{"d_model": 512, "d_mlp": 1024, "activation": "swiglu", "norm": "rmsnorm", "rope_base": 24800.0, "rope_fraction": 1.0, "qk_norm": true, "attn_scale": 0.125, "bias": "none", "init": "trunc", "warmup_steps": 0, "schedule": "cos", "final_lr_fraction": 0.0, "train_tokens": 1693000000}
MLP neurons of a small language model. Each row is named by its layer, matrix (gate and up: input weights; down: output weights) and neuron, and shows model dimensions 96-287. Each number is 128 + 24 x the weight over its row's rms, rounded and kept within 0 to 255. Numbers have three digits each. A neuron's up and down rows have the sign that makes its largest values positive.
After each neuron's rows, "raises" lists the tokens whose logits its output raises most directly, leaving later layers aside.

L5.gate351:163111042084128160118164125169140114088162097187156120120124130140123145138120141178073156159179132094132104153164114119141119154100173121127136114120138177133142141116168150144137120143204134125097099085133068129144153113141141115129132127132175142138172123160182123119126144168161165157144127173148120123120093100161151164170142120115132093124122127151139143123113133121153174156119112087132139153144079127134109156126100120146127107180129145127124124114142122125103134082161125172123154117136119085143130107134102089148106142112156143124117146138116145106134128106161102150
L5.up351:141108048128132133099192158061092174115126078117116153137088153122175141130105125170119133118170144144145173134121124143142135138118122147143159105139097159133121161140133145148144094175121123130106147138186105118115164098168147138136127119177122144150161107121116136111107135131129125191192128098143105121107118142129149151113103119151188120137100079117145126130146119043133173144123146159122108117118103127135085144169143130120120118162142124097118131182141149141126088101124117118163134131129162179104113096103133136122092108089156144123136074131154126153127147116183156137
L5.down351:098106123127131138131150096122100113131157114119118158145132120134072110128087134129140115155118153120146149062128141124146090166093113144097137144135180145105117201117165134109120092109160139123105104113133063107112127147094099108111145126107157114160157098142098116107153157152138134169156087111116117115106147150137134139109102081124109149077137121173144140067101110147123129157105169113110148138098067155177124131124101127158125140164127145124125130091125118130071145093160138136130132163134159096111122118146109107134116149085092138142135159141145086119147165114104128146
raises: " 12,", " 22,", " 16,", " 26,", " 20,"

L5.gate895:105153149128133130097096039131118127147147144076131149141131143156121109169097123065117105086132131115127113141111117131144125099158117123108145118157145143122141122169105129116114110107099102124198099089141121096120129214088132118114133101069085115109156112103140147129154090140125194116109148116138127110152136133137101127091136147148176155120150113135119182158143107084141123164117127120103133114151173079125118147115161167122129131126141169085152160155148143153154143146119131139144135158101144094108142101137114129117127111148150142112108078130097147137138110122089129145
L5.up895:136119099142123150144101091082168147132165099126112188147142106084119157099145117128124111125156148124131137091146125128104119133124132141092092113123167155173129094101127112108106120144114071122141132091126126107142121118135122122133159136137128131102177098145138130148140117108148123129130133090155139116152116142141072111117160186139167187121129158128079124152133087098170148120130137081122191103133116131109171130140123122129147132140137128083102164082155180125169159134121163157168090158067124121130104106151123133124140152118157155131165121137134140117168128110156142117
L5.down895:114123127135157153162085111159134082118147079161114117104159115103155106168134128156082126106114159124137115141125106146129123078107139105120121108148116165104134157129135125099119162101090103120121077139151125088095157133161126127152110117139138128167153147071170166121108122111104127129118095138114133100165140150122141144093154153115138157101159140183102105122081103117103139091121153090111116111142109150097148089168135147147099136170132130121147121125105156133111180121111124150125102125126119123121120135128130117088115130128147145175110131126102121156150136121131137103
raises: "ful", "fully", "ily", "ry.", "ry,"

L5.gate274:123115109111104118148111071113155141128119094202139159109197150128127136127132074123148158173089168122154090114096165141165095149135164173129100135125107168143126132098106158109108131111118105127124136148171150137109113080147130113132150140143147156077155079108116078152105126114131121148080102129120134116171136108122148165126105146110157136157099126122112131117132162160112131119120171123110128115138120093130122123106145175153142071147145127161131087108129136146135167123115157160120142145126084155129130082117152110107081181158124102139130150153186161149155096099117166118
L5.up274:123117163092115097105091123159103128155152127127133198166148072142138095132107145112112101095137146113121136132075147110148140147110170147098119140142163112117097122081122147134105140144120146118121108137109165087134145138124079118131115125144115167119133122130121115148089133148103125162095117167139142097105113105121159143117123163108128140136090099109136104134137176117153107115127131118090135093143128117118147133137146156107111120154079138109154134104128155153149176089120145145136145193135104169115133112134115106123099155211116132116105163155162142091117168140126125099
L5.down274:129157138150128160157119131131132149111115108175105187133152091160154098102146118084091154160083152132119136146106161129137112121144152114158104138137098152106101121095129141147141158109083143110121130158144130145143127090157128108158174125092133143093104140149109117142148142157153162107141116126138137095152119115108121148105079144095120154133121125122096102136156132097162116137157145157099139113151112150157160127148131117161080111106120124122065163157140090147128108198160160127115128114122134077131155145116105082140109148150132137101143095128121105109074134131146130099
raises: "al.", "als", "al", "al,", "alis"

L5.gate290:053123089126176187099145127095115148135136076139142105214128147126124124116131149146132147161121098149137143139128142139151168094174147072137140135133103127100127164107162083116132131132129111135105135099133146142120157119138116128148143133124143124142117130108170124156141105120123138120096123108141133124146132113149090124073129103162113168096096138145122125141128131109135111135132196131109116135156198127160123121149133140127142115153141075129149105121137121149127114117092150098131176122115126139139145151136132134166156140100096106137184152156138107167118127123135094106
L5.up290:110120117120134135167141115093140164122152103125109126168177130132131122136135138152170165120161156109135177126149163112064137044134160112121108137129105116057163136171116117129152123108127163076101158086143172141162123151160143163150167137122180108129127112108118152173110142101145136121125130142107132131223121154146059121103113140113168162118134115097145158147134113139120121133155126160124127131132140158116111130165117120123153140088129106121131101134114117130128111109122113073148150094138138161106127133121167105128126110137133136085178121137168134106134110093161134126
L5.down290:072104118139164128077164147159124123146158102144144128143119126095161124115145086098142101108113135123141124108124153111124153114127142093086136124129171155130145138157144108151140096138120111125120081114116121130133161159114062096132148109110104114139127131066123138122123139124120102108123148094108129105095105104157112159131126131097113169148144128107160107116135132113130118151139138097102125122139179136119147110124130146116147134130135029139138117121159129167146129134112160098114142145106123163096066141152108124096171111113092132129201154139113115166095096126141107109
raises: " Toronto", " Singapore", " Liverpool", " Edinburgh", " Bangkok"

L5.gate180:161144096111148111121130175153114157117112121130118136129139132073125126078126126147113119185145117129132129130137175143144100088126112093104151137096125115142103098134108129103121122129155107156128122135147135170165095146127148121105088096106127144140114147091140134146087171160147175121110186115157128136144130111141157117119102111108170151164128129128150121142140148177107150182154091141161056106123146109134098144141112091150152111104095126111111125106152164178135121114125133099103155123128116101114169106136085124165169159139153133139081128131116137129124114117156096146
L5.up180:148144119132115113093129115118151137093112126175095141137110130138141135111059115102169110153126139139129109127138152145121101136116132139147148124122121083155096130149097135118139116167085143165138139147154114151112110146121099133160121120135103127136077147097142145167100161146129172101085154098153123112116093127129137139121125108083162152136137178127140091153101128105109105183132128108125145091163150145121124151148104129162178137162106087125130106134125132110152103084114118094160118148167155162120154156140147117174149157150121115144154105129152141141158107103126114098
L5.down180:166100119130086100138082147173106104168123122126099134128117131145100122148153141153083142162137089110136124151151170130129083116137134117123157129120103084126091123127136078148129132123118144146141120182129092171123067153132110138111072111135122157155140168136095197119131126115175142156124133121100112107098161128126165145204097116144161138092128106131156128154132155155082163127134128128112135140114161155164161132145162086103138108160122156121131104147138172148112133116121161128107115118145135142119145105128114086155112094135115110066091072117108153145142134131128109154
raises: "ise", "ising", "ize", "ises", "ely,"

L5.gate594:107110065110145130166129152131135095131129124124175158124079110102120114170151114184143140095143170075197132126139110113121088150128118135124149131094094149122144126132133130124128111137140144098131139135159125124162101128105103131135144140089120127169107155132090121110179141147143115172135086098098127130113137144087121135074122151111158137144159121086129175099122135122106133128133138127098128087107159108084132121150134125111138117130107155148137158117125134165125109147125121144142132069073126128137128133114149086140145048100111140135097123151139114104090170142151115142
L5.up594:145145115154140128123126182109127092157152129101108116128137106125108110117129171160145155131137132096120168111125109109130113120113147156119159192136162136139111108149129159099119140160121103119141137147156099113117159123138122125137167107093122144112107088130108091139105153137120127102126115141152097155124137121135127108141114117112140123132122111117136145108081118149132163097109189081123154113132154118129108107135128120156083087134103147130102150094127143117130169165128133103088072151139146131169151120113115124109117080141147130107107073105147110140104149142121126131
L5.down594:112114133099109116140136147163156131134116131144147151141126117121105117112137121169150125154143151135166129104141119114159137093106091131157176157137143154120146141155125177114198132107134102147145153128143112146114091134131108141105128126096140113143157104171098155186131121143123138145143132127126117164113136137138098087109113120084138154100166105097113136077131138175101107091144113123141132102127119124094151107118089142106148138144172099105133190162122167111144136126193170090169132140140139134123119160147154187131109087158117101127082110144109110128093165166152155113
raises: "hem", "ade", "ogn", "sy", "ades"

L5.gate119:146118163121132129129133129136160075134146085103115094132151125140160116167154178143142147174117197151155127136123110122123134113135127106138136113125094083143058087160133134129147162112131114112174134151145169089159124157138115118089124099158118180111121081172129149125076150127155152135125161121112135167142110110110156089125138131126132167185141128125169143104122145130155139150130167158133100126162125120123164122155155166112171116128131101143139161103127136106087152117153151133122128108168128122135132091164126140115087137111132116129061125135152159149126108095136130183
L5.up119:126122100123132181136100133101136126168113138138141176111108115126135152128135147122079100114140126154156108154135149114110135107103145126147100159139133126152113058143087117123105109132136120083159129122137113128134153158118117098110172112117092110081129108145158163102167133126096125127112074121089128130097136164145147139109134112072136171118109181140119073132166096116116106133102112115173125061130161121153162116133129116155146145156154137114123125112149158114141169167074095095140104116142130116119129104132155151152148126178065162141155119154100108120126111117125138102
L5.down119:156111128133079097119103133149090109127134139112122167150137099162121190111112111122128130130172102085108118134125121112151116107059143137137100146104091143125115150141181138133123128100141115162172127129126104068120135155106144111122116130141080146144096128125140127125120178112110116105106087136104099188128102181144097118111120125117118144148119103125145109115144154136150170118085149134176092082109142153137146147136166118125111083090120138115118136135132122069076140116134159100123171062109102151126098158144137112085115116079171130180088111153133142161112097093116153155
raises: " .3", " .5", " .4", "ly.", " .6"

L5.gate807:133121124138092156106124138157123133088092116161200120091123112154131183108133125132137097129139147140125117162099093122131171157149159134123126120153161117174122093141091145106173116145108137132119101126159111127143121117129160151121136111151133068126126168124096128161143107099079162137140124123160152091102058161106142085123083158134150131128178120111112101148159147124100123145118126109109147142156165117102079137115130141167135123119140125139136152091131129153117113114142137137128091131163061111124122141127126153132087167181159110122145138116130132123148151119151127099
L5.up807:162142086121178163161106164105098118128135140127143156106144148120105153089176153130129129144107107150197125122122127122111116128112119127137112124153115113129129119152130132127145135120115138144108132136166143113127145154139145138144138134159152111115117153126113053121121124114124136113135157131185140120175100123095159103152127150118137137160142141117113126149157077141151108138160115117094163174147141104138087129111151117163109162113165163095127122115146118128092149126186129126155133130134105126104077122104158131137101096106130133137133100122168120102127133163104156096
L5.down807:176155083137149145153105114118110180083181148156088148143113105165133137109135112135149161145176134113171098123127155162121148164172073097185134117096137145130101100163134121140111147150123155081144117106129101152099162113159180152156143136111125108115122148151095125142132150143144106117141137124137130139122137143084161084149100162128158148136186157115114161161129105148157116134132116116113159162171180102130091103110136129105114098178123131104130118145139165135149112122154104132102093131092140144098105137132137099158165094124113138120149141114108114172130142100139145098
raises: "ated", "atives", "ating", "ator", "ations."

L5.gate1010:125120114131127137189117123141121097166152156106143124075119130154115146093154135121138123153122111076171166160119141165085130135085136140120115134154132137150125126134100142084136184156156120114104113130105144123127143128132164164113138148136135166165136163126110104095108170144163113165106157103138092093077122172091127137090135141146130131106124117140120133112095137175187121149142099088164129125138116131120140161121118081119127124144108107176139131147114105137133161108079127125126154111118171120170131125103164165130114054130116122138141128140156140171144152147120163137
L5.up1010:093144093183178152149133148106124113166140134127115128106066164178145120089143133122156105107145129108156133139126145188127131171135146137136102136164111152090086121138137097107147126128126100125152139111131132140124132158116135124099137117135142117121119126134139095118096119129172128146103131087140137123114112129119148116127161133110136085134124123143122165103079153172186114124128076128124136137156090110076144147131120130119113104150112100138139153168152141184139148081126129152158134158103151145161134100111111128097101104088128158152096133120129097138114119130105143075
L5.down1010:096135135095118139144123124152107120123140194152109114116108141106145130140103120100125127139115089094080154136133138133095144145145118155085154110146115127141097130146123096089149164132110118110161133147157170117095134117135080106105163164126146094181144147146072120095107138103175126126112123107149108105136117128122109142126166125155113104160118149181137114130090094140159130113108136107118120136155095143162112189119088120152110135132117135131139139128130113134173102055150098146161210141108135122120118111135118119136155150097152116115111134104153136137152093096113118123
raises: " km^{2}", "300", "200", " km", "000"